{
  "intermediate_size": 384,
  "attn_scale": 0.102,
  "init_std_down": 0.00438,
  "learning_rate": 0.0103,
  "warmup_steps": 200,
  "decay_fraction": 0.665
}
MLP neurons of a small language model. Each row is named by its layer, matrix (gate and up: input weights) and neuron, and shows model dimensions 32-159. Each number is 50 + 12 x the weight over its row's rms, rounded and kept within 0 to 99. A neuron's up and down rows have the sign that makes its largest values positive.
After each neuron's rows, "fires in" lists the words (lower case) most often at its 100 highest values on Wikipedia text that the model never trained on.

L10.gate28:73 51 26 57 60 54 57 42 46 57 35 40 45 61 43 77 36 63 60 35 52 30 49 68 40 44 57 39 56 83 27 59 53 43 52 50 38 74 51 47 49 69 59 40 57 54 38 39 48 42 39 66 36 55 59 60 46 44 44 44 33 55 35 57 52 47 50 29 63 46 69 43 39 53 35 50 46 60 70 58 08 44 62 58 43 55 58 58 42 50 60 28 57 52 35 62 52 38 42 63 40 44 55 46 45 52 74 46 41 65 62 34 56 45 60 31 37 41 33 52 57 63 42 61 55 57 29 31
L10.up28:44 53 49 34 36 43 40 72 54 35 44 57 47 45 55 38 44 57 61 52 68 57 53 49 33 42 53 55 68 60 55 50 56 52 47 64 36 23 39 63 49 56 65 37 38 53 48 53 41 69 38 38 29 75 42 58 58 47 39 41 67 40 36 54 84 54 52 63 57 52 55 52 39 39 36 32 68 61 40 70 41 48 53 58 59 42 56 42 43 46 60 32 53 57 49 46 54 54 39 43 16 39 17 50 46 38 43 42 56 59 40 39 52 42 66 54 37 55 63 60 57 47 60 50 75 50 47 51
fires in: "to", "as", "found", "seen", "founded"

L7.gate258:63 44 69 35 52 37 57 51 46 69 61 49 45 59 41 76 58 71 44 60 59 65 52 26 27 50 61 45 64 59 32 36 54 59 47 58 53 52 33 38 46 31 61 33 54 44 33 46 58 46 56 36 64 69 41 39 54 31 42 61 70 45 53 55 62 29 57 66 52 33 46 66 35 51 59 50 54 41 47 75 53 60 33 74 37 61 44 36 40 56 31 34 64 51 41 46 29 32 50 34 57 48 41 55 45 58 61 52 30 46 63 41 60 37 48 69 47 31 69 56 65 54 39 35 43 44 51 51
L7.up258:31 50 51 64 62 65 53 61 77 46 38 33 42 37 50 61 43 46 34 53 34 45 52 43 54 50 45 43 36 41 64 33 26 64 57 38 41 65 55 65 43 64 39 60 45 32 34 70 56 53 62 60 47 60 33 56 55 46 55 30 48 56 68 50 31 57 20 49 34 56 52 62 54 62 36 60 41 73 65 42 50 54 58 56 55 43 46 28 41 48 41 32 41 56 07 53 60 50 52 51 49 46 55 64 39 55 51 57 54 83 44 50 31 54 49 47 45 58 43 71 74 48 65 49 62 42 61 41
fires in: "council", "label", "committee", "together", "video", "too"

L10.gate41:72 62 28 40 38 48 62 13 49 52 51 45 63 50 61 48 55 28 50 46 57 40 55 63 69 40 58 36 69 57 38 68 56 45 34 42 51 41 47 40 38 51 37 51 48 42 55 54 21 24 53 51 48 42 66 52 53 43 41 34 23 42 47 39 50 57 45 35 64 53 65 40 37 62 66 53 57 48 35 67 51 66 35 44 46 61 36 46 73 41 47 41 62 62 50 51 30 72 44 70 34 61 54 49 46 62 68 42 38 60 67 52 62 45 40 50 35 56 49 42 34 39 60 66 74 53 44 54
L10.up41:73 51 55 49 53 43 67 46 39 49 62 47 54 63 47 16 52 74 52 45 58 56 56 53 49 58 69 48 38 49 52 48 60 36 54 52 64 40 53 59 41 45 53 37 41 41 64 81 49 35 60 54 46 47 54 73 39 43 45 57 45 26 58 60 28 65 74 39 37 51 44 32 28 46 32 68 53 48 42 49 58 27 35 42 62 35 41 58 48 56 55 69 36 60 57 67 39 50 49 68 38 47 68 63 64 37 42 71 41 48 48 67 38 46 46 26 45 26 38 53 53 45 56 52 55 52 35 53
fires in: "other", "new", "previous", "others", "various"

L4.gate133:52 44 30 64 64 52 59 39 65 57 44 35 61 54 51 39 51 48 51 59 50 55 62 48 54 39 42 53 70 33 55 40 51 48 69 46 41 43 59 43 43 60 55 68 59 49 53 44 61 50 57 74 34 46 78 51 75 46 48 50 64 65 48 18 34 50 65 52 31 68 63 57 31 49 49 39 49 51 59 54 56 53 49 57 69 44 64 39 34 58 77 39 50 43 52 47 49 66 60 64 41 47 64 63 36 49 58 52 60 37 38 43 48 43 68 39 51 37 53 45 25 42 32 73 50 46 54 17
L4.up133:47 62 45 68 68 49 50 33 81 54 55 39 76 50 64 44 49 46 54 48 69 47 46 54 38 34 44 46 38 64 65 54 57 51 39 59 36 64 46 55 64 64 55 66 57 51 46 51 50 46 57 50 43 57 81 50 65 50 55 33 74 61 36 38 19 50 54 59 46 24 43 51 51 43 46 53 61 60 65 40 58 56 54 49 63 53 51 56 40 59 64 40 72 46 27 42 39 68 43 60 38 32 57 51 59 72 62 22 43 65 47 53 50 49 63 40 48 49 44 46 49 53 54 55 40 56 65 41
fires in: "one", "this", "each", "that", "both"

L3.gate361:44 45 56 51 76 56 50 39 47 54 65 45 67 64 34 57 53 44 53 63 30 37 43 61 30 39 58 62 47 32 60 56 44 17 25 42 40 54 65 64 60 59 18 53 55 64 56 36 25 26 43 51 45 45 37 58 40 54 58 69 35 55 57 67 44 38 51 62 50 59 44 45 43 68 61 54 63 39 67 44 28 60 52 55 42 28 53 48 41 54 64 29 53 52 49 55 53 53 61 52 40 71 44 43 58 50 40 50 48 59 39 19 37 67 47 38 39 55 69 61 36 63 28 50 53 54 38 69
L3.up361:68 42 42 52 58 77 41 50 67 51 63 48 60 45 40 53 46 50 53 58 25 47 49 37 54 46 54 27 58 17 46 42 46 47 47 82 75 22 55 57 54 60 44 54 50 53 50 49 38 22 46 57 41 50 53 43 61 47 65 65 57 62 58 60 49 44 47 25 52 68 42 54 47 53 67 47 70 51 46 44 42 39 30 38 27 44 60 59 69 65 58 63 55 48 64 53 51 40 52 52 52 48 35 62 64 54 43 41 42 60 64 41 40 43 40 30 40 67 45 72 67 59 56 62 58 76 52 44
fires in: "other", "song", "artist", "others", "art", "songs"

L7.gate316:43 64 33 45 45 33 70 47 57 41 51 63 60 69 72 52 63 46 64 36 29 42 53 46 51 33 55 62 74 61 50 39 68 51 71 37 40 49 43 61 56 32 66 33 22 74 60 59 58 42 77 36 50 49 53 58 50 56 59 53 59 36 38 42 48 42 56 33 33 58 45 51 32 22 38 47 51 68 57 49 75 60 54 51 42 40 48 26 48 46 50 52 50 48 43 59 68 50 66 55 42 56 45 60 45 47 72 60 39 61 63 54 36 47 49 60 52 50 54 45 27 46 71 68 37 67 47 61
L7.up316:71 39 67 40 78 64 86 55 49 28 50 44 50 65 52 49 71 72 56 70 51 82 39 50 61 53 55 52 33 29 51 40 38 35 35 40 62 64 67 45 66 60 52 43 55 47 39 56 55 53 50 43 38 54 72 61 55 69 41 70 52 48 57 38 47 54 45 53 27 41 34 34 47 51 45 35 53 38 58 54 43 57 53 47 52 47 56 60 31 42 57 61 50 55 51 48 52 47 43 66 42 58 17 54 36 52 27 55 37 49 48 60 42 40 37 40 47 25 43 45 51 46 40 37 36 64 52 36
fires in: "other", "many", "several", "various", "most", "others"

L7.gate159:64 44 37 61 35 57 52 51 56 50 60 45 52 36 46 46 60 60 59 16 39 56 49 80 29 48 51 56 59 28 54 48 89 57 41 46 48 48 49 44 58 43 48 46 64 17 55 52 23 56 49 54 53 28 57 56 49 55 72 55 42 52 51 65 42 59 47 46 61 53 77 60 65 45 53 72 67 55 59 47 27 53 58 49 53 50 44 55 55 49 57 48 52 53 75 39 49 57 54 30 18 26 31 60 73 46 57 63 41 47 63 47 42 73 44 54 40 57 30 49 50 48 29 68 68 48 53 51
L7.up159:58 50 40 60 43 48 37 45 57 21 55 43 58 30 49 32 57 63 69 51 54 61 65 59 35 60 49 30 48 39 52 28 51 39 32 35 52 78 50 69 66 58 61 56 44 73 50 43 41 40 42 42 48 59 58 40 57 60 39 33 59 55 56 71 45 52 47 63 62 66 59 54 41 48 64 34 60 45 50 67 62 59 42 64 60 45 38 47 58 62 65 62 60 56 43 43 46 42 38 51 63 45 52 37 56 61 80 42 75 75 50 40 33 45 38 57 62 63 36 40 54 47 49 49 47 52 58 48
fires in: "one", "each", "an", "this", "always", "a"

L9.gate191:51 50 46 42 46 44 83 46 49 38 68 32 60 49 42 62 36 57 56 42 34 56 58 57 55 38 69 65 44 58 40 44 81 48 62 35 48 70 86 37 63 59 51 47 53 53 42 43 35 57 71 57 46 46 41 34 61 54 34 43 51 40 46 24 51 51 53 65 43 36 60 36 37 45 68 40 36 66 36 48 33 57 32 60 41 70 40 52 51 37 68 48 17 66 38 51 36 54 52 60 23 48 21 51 46 51 50 59 55 38 51 22 39 60 29 48 61 63 44 42 38 42 43 63 46 64 60 53
L9.up191:40 60 47 53 51 65 58 31 38 59 39 57 72 65 55 51 56 65 53 56 67 54 57 39 52 64 67 41 39 37 47 46 55 62 45 39 48 40 54 27 41 68 70 56 36 19 53 63 54 60 62 54 56 41 41 55 42 85 41 44 51 33 51 35 41 31 51 26 60 63 36 41 45 50 55 42 46 45 58 66 53 51 60 51 66 47 39 74 52 45 35 36 27 58 68 33 41 53 72 53 63 60 59 67 45 39 47 60 52 33 61 35 46 57 57 44 47 48 59 48 50 38 67 44 43 55 45 59
fires in: "the", "s", "his", "oregon"

L4.gate279:53 52 56 45 53 49 56 60 48 49 43 38 31 42 46 47 28 47 55 52 29 31 24 57 40 59 45 65 50 57 44 34 60 41 49 59 38 47 72 60 40 49 31 49 34 56 49 65 45 58 60 55 62 51 55 38 47 64 48 45 63 66 55 42 61 42 55 44 30 38 29 58 54 25 48 74 42 67 62 63 60 44 72 70 56 25 74 47 29 50 54 56 37 52 61 61 61 45 45 64 80 50 64 78 52 72 46 43 48 50 54 58 37 34 34 54 65 56 61 45 42 53 52 50 64 54 40 38
L4.up279:28 61 48 58 41 54 57 41 48 57 23 57 51 51 36 48 60 42 44 47 37 67 34 54 44 40 24 54 61 36 49 66 56 48 56 41 44 35 65 45 51 68 42 65 50 54 46 72 58 61 29 66 68 30 86 57 40 41 57 68 50 44 50 65 41 46 63 49 36 45 63 41 49 51 60 33 44 51 42 46 75 38 53 34 84 48 71 49 51 73 51 36 31 68 31 62 60 62 54 61 38 54 27 47 46 44 39 65 48 40 42 52 64 50 42 59 46 60 52 61 67 54 55 48 36 53 55 38
fires in: "conference", "case", "incumbent", "cíosóig", "year", "came"

L4.gate312:52 30 72 53 30 38 51 54 52 48 45 54 49 62 46 15 64 64 35 58 52 61 40 64 50 41 35 68 33 59 69 61 44 50 58 56 68 68 33 53 44 58 44 55 42 58 54 49 60 54 43 55 53 63 33 56 33 45 58 44 51 50 46 48 61 45 77 70 48 40 35 32 64 37 45 46 57 49 39 59 60 45 62 48 43 58 65 41 50 49 77 47 55 36 61 28 71 49 39 36 45 31 45 34 51 68 43 28 36 57 59 44 49 42 29 47 47 33 63 56 55 28 63 61 44 58 62 40
L4.up312:66 28 31 53 59 56 26 50 46 33 67 48 38 25 47 58 43 48 62 72 52 72 36 30 45 37 56 51 58 69 58 29 73 43 37 45 50 51 54 54 35 55 71 50 60 34 44 46 42 47 31 48 53 52 93 69 33 40 56 44 38 54 69 66 38 49 45 59 51 40 45 52 60 44 45 60 56 62 47 32 62 50 45 25 59 46 82 30 50 79 43 40 48 49 58 61 52 54 74 46 52 50 28 39 56 56 50 55 63 37 38 77 65 46 35 40 53 40 45 29 48 33 44 32 32 53 47 62
fires in: "the", "parish", "theater", "distribution", "purpose"

L9.gate149:33 52 42 73 29 46 53 42 40 44 52 56 60 48 66 54 58 57 51 40 56 40 46 49 54 48 53 65 29 29 49 52 43 45 27 53 46 55 50 57 51 53 34 52 45 29 62 59 37 26 40 39 29 52 52 53 58 44 35 65 57 79 49 73 49 65 61 73 25 42 28 38 59 58 45 42 42 48 63 57 67 50 49 65 56 38 35 54 68 67 53 49 60 48 67 40 39 60 52 75 38 49 56 39 59 53 45 54 41 50 27 56 67 51 59 38 56 36 74 40 38 48 51 40 38 42 84 40
L9.up149:54 39 46 79 31 40 49 54 41 51 61 46 38 54 45 46 52 41 45 53 60 46 53 56 63 47 29 46 74 57 46 61 71 31 47 40 53 44 55 55 43 53 54 58 49 50 46 79 27 56 29 68 59 54 66 39 84 68 57 54 55 49 78 52 52 49 42 60 58 52 35 50 52 40 39 59 64 51 62 51 37 46 48 51 60 62 36 50 43 59 56 43 47 71 55 32 53 09 75 29 32 46 63 48 48 70 45 45 44 57 41 45 58 54 48 54 45 35 60 54 36 48 50 74 58 51 59 28
fires in: "each", "class", "this", "ferencváros", "everybody"

L9.gate3:50 49 42 58 33 55 43 39 45 62 51 57 44 20 45 48 45 55 38 52 42 35 28 60 41 46 63 57 41 44 60 51 39 53 41 41 54 30 58 53 49 56 64 48 78 24 45 67 26 27 58 42 52 27 86 31 59 34 57 44 64 60 42 43 61 52 81 80 56 60 29 64 60 63 38 46 53 60 54 13 60 51 52 42 54 68 58 44 31 63 62 39 50 50 48 58 38 53 76 47 63 49 41 49 66 49 46 66 54 27 50 29 49 56 61 56 60 68 45 49 55 24 39 67 52 41 52 36
L9.up3:69 39 58 29 27 58 42 26 34 38 51 47 53 31 45 52 55 49 65 52 59 48 52 48 53 27 57 62 68 39 63 53 65 56 41 52 63 44 44 42 42 63 42 62 49 66 44 53 57 39 68 50 27 43 70 68 75 29 51 62 59 51 21 39 30 47 40 56 50 44 26 60 61 81 76 63 67 36 54 55 42 45 54 39 34 55 46 49 43 55 42 49 42 53 31 38 43 53 38 58 54 23 59 32 52 51 53 54 66 47 58 50 53 37 50 56 46 49 35 51 67 51 39 60 60 46 42 44
fires in: "with", "of", "within", "through", "contain"

L9.gate58:54 74 65 49 53 36 66 43 25 38 43 41 43 51 58 65 46 33 46 47 50 42 49 67 54 20 69 44 57 52 51 63 62 39 57 57 62 53 60 61 60 54 50 63 78 71 52 64 67 63 69 58 45 47 47 47 47 64 55 55 61 47 49 26 40 42 51 39 46 50 39 39 57 32 40 50 47 43 68 72 48 45 52 29 41 62 47 50 45 51 37 63 35 64 52 63 40 64 33 81 43 52 50 43 56 47 45 72 49 62 66 58 55 53 36 41 54 72 57 22 54 48 46 58 36 46 53 38
L9.up58:52 38 45 49 53 37 55 62 57 31 55 42 73 58 45 61 47 72 69 49 26 58 54 49 36 42 65 36 68 70 60 61 51 46 45 51 48 29 49 70 56 35 46 50 44 34 36 58 56 29 28 59 39 43 29 59 33 41 46 75 42 47 55 45 42 64 51 42 48 57 58 43 63 55 53 47 40 61 52 80 65 44 51 53 35 34 39 81 47 21 47 48 32 56 38 51 60 47 28 48 51 40 60 70 49 38 53 53 52 48 65 66 64 43 41 41 34 47 45 40 26 57 34 45 61 57 43 59
fires in: "well", "website", "highest", "least", "week", "overall"

L8.gate373:24 51 60 68 30 42 51 58 45 53 57 66 54 59 70 56 74 45 34 50 41 41 49 42 69 63 63 10 58 59 66 70 72 24 65 56 30 29 53 46 39 35 50 48 63 59 60 55 42 46 43 31 51 45 54 56 64 65 36 53 60 39 50 59 51 36 56 42 40 42 49 44 45 40 19 66 51 69 62 32 67 62 54 58 71 47 55 47 49 42 64 46 38 46 36 37 17 29 64 47 47 41 22 53 51 46 67 34 54 50 48 40 48 56 33 62 57 62 65 33 61 49 47 34 48 43 34 52
L8.up373:57 34 47 51 50 47 37 54 46 44 19 49 54 64 49 59 58 46 56 66 67 36 65 59 39 66 40 51 65 76 56 62 48 39 72 59 59 43 48 59 34 35 65 49 44 56 52 46 52 42 14 69 29 55 53 62 37 53 28 56 40 49 37 58 38 33 60 32 42 47 59 79 20 38 59 71 30 47 63 51 76 45 53 55 48 43 65 40 53 41 46 59 45 42 43 42 42 56 61 58 31 51 51 62 42 48 61 49 37 71 49 31 36 45 54 46 40 47 49 29 48 27 41 45 39 40 57 42
fires in: "2003", "2004", "2001", "2005", "2002", "s"

L9.gate314:40 69 48 37 57 44 41 45 49 41 61 42 55 28 54 43 48 64 48 55 28 74 54 52 52 35 54 50 44 59 67 62 43 53 54 60 57 65 74 57 47 43 25 37 61 54 52 39 58 51 48 46 51 39 46 35 40 53 55 67 55 56 45 33 48 66 41 43 45 65 53 17 32 71 45 60 38 50 39 50 57 49 59 63 61 42 34 57 58 38 55 44 61 52 40 67 50 54 39 48 33 53 36 64 49 40 62 64 66 51 55 58 47 59 28 59 48 39 59 42 41 38 60 35 33 52 71 60
L9.up314:39 65 52 46 42 58 71 48 59 43 65 71 39 39 41 39 49 61 32 63 63 37 47 49 43 41 68 48 54 45 52 50 59 55 66 56 35 47 46 62 24 36 47 72 31 58 46 59 43 60 47 40 56 57 55 51 60 67 69 49 49 52 65 65 56 70 46 43 55 54 58 17 56 64 59 73 47 50 57 44 37 78 42 66 32 51 37 55 67 50 50 30 48 40 39 62 60 51 49 45 38 48 47 47 49 67 39 34 58 51 63 19 65 48 36 35 34 48 42 44 50 54 36 34 49 70 40 35
fires in: "he", "she", "head", "hearing"

L6.gate121:54 65 35 52 63 43 52 44 43 46 36 43 56 37 58 50 38 42 62 48 48 61 59 67 53 48 52 46 45 61 56 42 28 63 46 44 60 39 46 51 56 33 48 34 42 62 33 22 44 49 45 55 25 63 53 49 36 46 46 62 65 51 69 53 54 61 59 48 75 77 17 67 48 46 48 73 53 84 55 44 61 47 61 66 46 60 66 60 62 42 43 40 29 37 52 60 35 60 56 69 37 45 53 22 57 68 49 67 45 54 54 46 51 59 61 53 48 49 46 63 52 47 46 75 33 39 28 36
L6.up121:61 65 53 65 33 49 58 62 46 49 50 42 37 60 56 50 30 50 51 33 66 55 62 58 52 52 35 63 45 49 48 42 50 45 45 58 44 42 36 63 56 64 69 45 58 35 64 59 47 59 40 44 65 50 57 63 56 45 56 55 72 38 65 61 47 57 66 75 39 56 29 14 39 30 50 58 39 33 67 32 64 70 43 44 55 57 55 45 34 44 53 61 57 58 48 34 31 14 62 45 51 52 48 74 60 41 53 36 59 65 45 52 44 58 70 43 71 56 50 46 59 72 51 50 45 48 43 49
fires in: "party", "conservative", "european", "christian", "christine"

L3.gate285:50 35 61 53 73 53 54 38 52 47 71 49 42 45 61 33 59 37 50 64 50 64 36 55 48 41 55 57 23 54 41 60 41 63 57 46 54 47 63 47 53 57 72 41 61 47 60 34 59 61 40 50 70 43 29 47 47 49 56 59 61 34 46 46 64 66 64 50 44 50 55 47 51 39 38 33 50 46 71 47 44 30 55 54 46 43 62 62 62 41 69 45 51 51 62 35 44 66 42 70 57 55 45 45 61 69 47 51 58 36 56 46 58 42 24 39 63 44 44 46 82 38 45 35 58 52 35 59
L3.up285:55 56 50 18 38 55 71 50 47 48 21 61 57 70 45 69 47 55 47 50 48 63 70 45 63 38 44 54 52 60 40 58 44 44 42 42 34 53 38 48 63 51 68 66 40 65 46 28 34 56 41 34 44 34 45 53 64 70 51 13 38 64 54 32 58 49 57 54 54 51 36 41 49 41 61 61 47 44 41 64 42 62 43 67 21 56 40 59 61 26 49 48 38 64 36 57 58 46 49 44 49 17 42 31 51 52 52 50 43 70 48 50 42 58 44 48 29 29 32 56 53 57 39 71 61 46 51 51
fires in: "college", "label", "located", "labour", "colonel"

L10.gate366:59 59 41 47 36 46 65 50 43 44 70 61 41 67 65 57 36 56 30 66 55 65 42 57 50 55 54 31 26 67 48 61 63 39 57 55 39 48 54 57 36 38 57 47 63 52 36 48 50 64 40 57 60 52 54 59 42 50 32 64 49 42 36 27 26 21 55 46 67 46 61 51 54 62 52 57 58 45 60 28 73 45 51 80 39 63 47 46 42 55 65 42 40 66 28 58 30 72 51 60 45 44 66 32 52 43 58 75 40 57 53 53 38 54 43 70 30 55 67 52 37 48 55 53 54 46 48 52
L10.up366:63 42 49 61 49 53 34 43 49 54 49 54 37 73 37 29 55 51 39 28 73 24 51 47 36 37 57 58 47 79 53 54 53 52 52 55 45 40 43 63 59 50 40 56 60 44 62 33 64 61 28 62 47 32 62 62 60 53 63 52 48 53 53 51 50 60 38 51 51 30 67 55 37 51 52 63 47 64 36 40 42 66 50 69 54 54 60 73 60 62 43 57 80 44 53 52 42 59 58 42 39 48 42 67 67 61 50 53 69 57 52 45 56 61 49 67 34 65 30 42 44 42 51 52 42 43 39 56
fires in: "their", "the", "his", "s"

L6.gate281:28 71 54 43 41 30 57 34 40 46 35 49 42 42 48 42 52 46 70 56 48 45 49 62 46 30 66 58 55 59 61 45 42 63 69 53 48 72 32 29 50 32 59 41 40 35 35 54 54 56 50 24 58 39 50 62 40 39 42 47 72 39 35 41 58 42 33 40 64 66 80 55 40 65 48 51 51 89 39 52 26 49 57 58 39 47 47 43 51 71 30 36 40 61 55 59 49 59 42 49 43 52 61 42 46 72 58 66 64 61 62 27 64 51 49 48 43 56 70 48 26 53 67 49 50 46 40 58
L6.up281:16 54 34 53 59 42 53 42 36 66 54 63 44 65 67 46 56 57 66 62 39 47 52 45 44 50 49 23 60 59 55 43 31 61 74 59 57 71 62 52 43 55 48 59 56 52 40 35 18 37 56 42 47 64 18 72 54 56 63 58 55 21 51 39 40 45 29 38 61 57 49 67 45 49 44 47 48 46 50 55 38 45 58 66 52 38 59 35 53 45 41 52 40 55 51 33 61 59 39 64 41 50 61 51 45 49 57 14 25 46 55 61 38 65 41 68 42 54 55 60 44 38 47 53 64 60 59 44
fires in: "producer", "education", "society", "social", "soccer"

L9.gate269:64 73 43 40 60 29 54 56 46 65 63 27 74 61 41 43 57 46 42 56 48 53 44 66 55 51 50 54 53 60 26 25 62 30 35 39 52 28 76 47 52 69 32 51 54 55 45 47 33 65 37 59 67 50 46 66 49 46 54 69 49 42 67 65 60 54 52 40 47 48 50 72 52 54 39 43 58 50 55 59 50 60 51 40 60 53 61 38 59 62 61 40 48 71 56 50 53 60 52 57 68 57 55 51 46 46 54 48 66 70 49 47 61 60 45 58 55 42 51 35 42 32 55 24 30 74 33 54
L9.up269:45 30 48 65 37 74 59 52 66 58 45 48 59 34 45 50 51 63 38 39 51 40 46 31 63 74 34 33 45 46 38 51 45 60 31 62 45 53 37 48 66 41 43 40 40 46 52 41 55 63 66 54 48 45 17 38 49 33 40 32 31 51 52 51 57 35 60 46 36 39 67 52 40 67 64 62 48 37 42 48 51 56 33 52 55 34 26 47 51 46 49 48 53 63 65 79 54 38 53 37 37 51 35 68 66 58 35 44 44 58 39 36 55 35 49 72 65 48 32 59 41 68 64 51 71 51 62 58
fires in: "any", "its", "s", "without", "only"

L3.gate97:69 36 39 43 56 85 52 48 53 57 49 35 29 61 35 46 67 46 60 44 46 51 61 24 31 38 23 37 53 42 62 58 59 46 49 33 41 54 58 64 35 46 61 60 46 77 52 46 47 53 44 55 58 59 39 26 53 52 52 36 51 48 49 58 49 57 46 69 42 49 45 28 51 32 75 60 55 37 66 53 14 59 55 63 52 75 56 45 52 29 48 35 48 55 48 71 28 33 49 34 57 48 35 62 49 46 53 67 68 46 58 65 31 44 55 57 37 50 63 61 42 34 60 54 35 39 42 58
L3.up97:69 53 53 48 54 90 53 51 32 47 39 43 50 55 31 39 51 57 44 39 59 40 50 30 37 41 34 39 58 55 60 63 50 48 51 39 40 49 55 67 32 52 43 55 44 77 54 44 45 46 35 50 55 55 47 16 54 52 64 43 43 49 50 52 35 56 38 71 46 55 53 11 31 36 72 58 57 53 75 54 19 57 61 60 52 73 63 54 51 28 55 53 46 57 50 41 42 34 51 30 54 36 36 64 56 60 53 61 64 46 73 68 34 35 50 53 57 61 44 69 52 34 70 65 23 45 29 64
fires in: "i", "ii", "isbn", "ivan", "iii", "izzet"

L9.gate34:47 48 46 38 72 58 49 46 51 28 53 31 38 62 51 49 45 80 63 51 44 49 23 57 66 42 57 55 34 57 30 57 52 37 53 42 33 49 64 47 50 53 40 62 57 72 51 17 52 30 41 46 44 42 36 73 29 47 73 72 43 73 50 59 47 58 57 59 47 45 46 33 38 39 37 55 51 70 50 57 55 64 40 61 47 48 64 56 45 49 54 46 53 38 49 26 39 53 32 42 44 55 43 43 46 58 54 57 33 54 60 64 60 32 53 73 56 50 54 48 44 32 33 44 78 50 63 49
L9.up34:47 25 32 41 42 17 57 41 50 41 50 56 50 38 55 56 26 42 60 62 54 49 44 38 39 61 46 71 52 78 51 65 40 40 61 59 67 50 28 53 22 61 43 54 56 54 50 64 65 71 46 69 68 29 52 50 47 44 31 57 40 56 54 36 50 40 48 76 42 52 45 46 40 64 19 68 42 42 69 78 68 51 68 42 52 64 58 59 46 66 42 53 42 58 66 39 45 36 41 82 42 59 51 40 40 41 53 57 57 35 54 43 50 38 46 33 51 52 60 50 51 47 47 55 47 56 67 35
fires in: "and", "of", "solo", "or", "southern"

L12.gate348:42 54 45 71 57 49 41 45 30 55 47 31 70 56 40 55 24 56 49 38 48 61 51 52 57 42 42 41 56 68 43 51 41 43 39 13 72 44 38 43 38 65 43 51 64 43 08 51 79 29 38 56 48 64 56 67 55 54 39 62 58 53 57 56 48 74 62 59 45 65 61 27 43 48 48 53 42 46 63 60 58 55 43 54 55 49 56 40 51 60 69 56 52 45 33 42 50 62 38 45 43 40 47 64 29 72 38 60 28 61 51 43 45 76 60 47 72 42 31 48 43 64 59 33 74 39 39 45
L12.up348:72 53 75 68 60 44 50 31 68 46 59 45 45 58 48 43 49 58 51 68 30 68 60 60 63 46 47 40 43 65 48 74 42 41 51 50 57 49 49 42 44 40 31 47 49 29 33 51 40 40 59 53 47 53 50 60 53 33 38 47 44 43 35 79 64 51 41 44 61 54 50 36 56 65 46 50 47 30 44 64 47 52 44 34 55 51 35 18 50 57 32 52 32 77 32 65 60 31 67 57 72 42 48 48 53 29 49 54 43 49 65 41 61 54 65 37 43 37 47 50 52 56 53 68 55 70 35 46
fires in: "and", "various", "many", "to", "on", "30"

L12.gate241:46 53 65 57 33 52 55 35 39 50 60 57 55 50 66 70 47 62 37 33 43 48 30 63 72 48 67 46 35 60 33 66 49 66 46 46 56 63 45 58 61 44 62 41 44 39 24 33 58 28 57 33 34 71 66 66 51 41 44 53 50 44 51 68 54 52 58 63 51 61 53 40 53 41 56 66 60 62 53 33 65 53 28 51 41 83 57 61 30 44 57 37 57 41 47 68 66 71 28 34 37 57 31 26 50 52 67 53 64 42 34 58 51 55 38 44 63 47 52 46 37 30 35 52 52 58 45 33
L12.up241:34 40 47 49 27 62 53 36 79 82 55 52 38 27 58 41 43 54 38 37 48 65 37 51 68 36 48 47 63 46 56 67 48 46 54 44 60 47 56 46 50 63 42 57 55 30 36 51 49 55 52 51 25 56 61 46 47 42 66 38 65 56 35 17 54 43 72 67 61 32 47 50 61 52 53 64 59 39 39 55 47 52 44 60 65 37 61 57 67 43 57 46 55 42 53 50 64 55 51 38 48 49 24 40 55 71 60 49 64 54 54 33 53 50 63 44 57 64 67 54 34 35 41 45 57 60 67 50
fires in: "and", "the", "theater"

L4.gate123:65 41 69 52 62 40 54 34 61 45 64 38 62 65 65 44 55 43 54 58 42 45 67 24 45 44 58 62 46 32 29 54 54 32 56 11 36 53 77 74 81 56 49 45 65 62 71 61 42 40 41 42 49 40 60 55 49 49 47 37 55 36 33 66 34 61 26 49 42 56 53 68 51 38 46 46 50 35 49 50 58 37 43 53 31 46 48 52 69 62 62 76 63 49 60 44 62 62 62 52 45 67 33 47 59 52 50 69 35 28 38 41 58 55 54 44 49 35 77 45 34 39 65 31 55 51 36 47
L4.up123:55 53 67 47 32 35 53 57 57 36 63 51 65 59 52 69 53 64 53 65 34 37 40 27 23 30 52 64 65 35 73 56 61 60 51 37 41 60 80 61 70 66 52 54 64 58 52 59 66 41 52 55 45 36 72 40 51 36 59 32 57 40 35 47 73 45 28 64 41 53 40 64 51 80 61 44 40 33 59 50 55 49 45 56 48 36 67 60 63 43 68 58 66 57 57 50 43 54 70 44 51 48 41 51 51 48 52 69 33 42 49 38 48 56 57 27 56 38 43 59 43 40 44 34 49 59 46 51
fires in: "both", "other"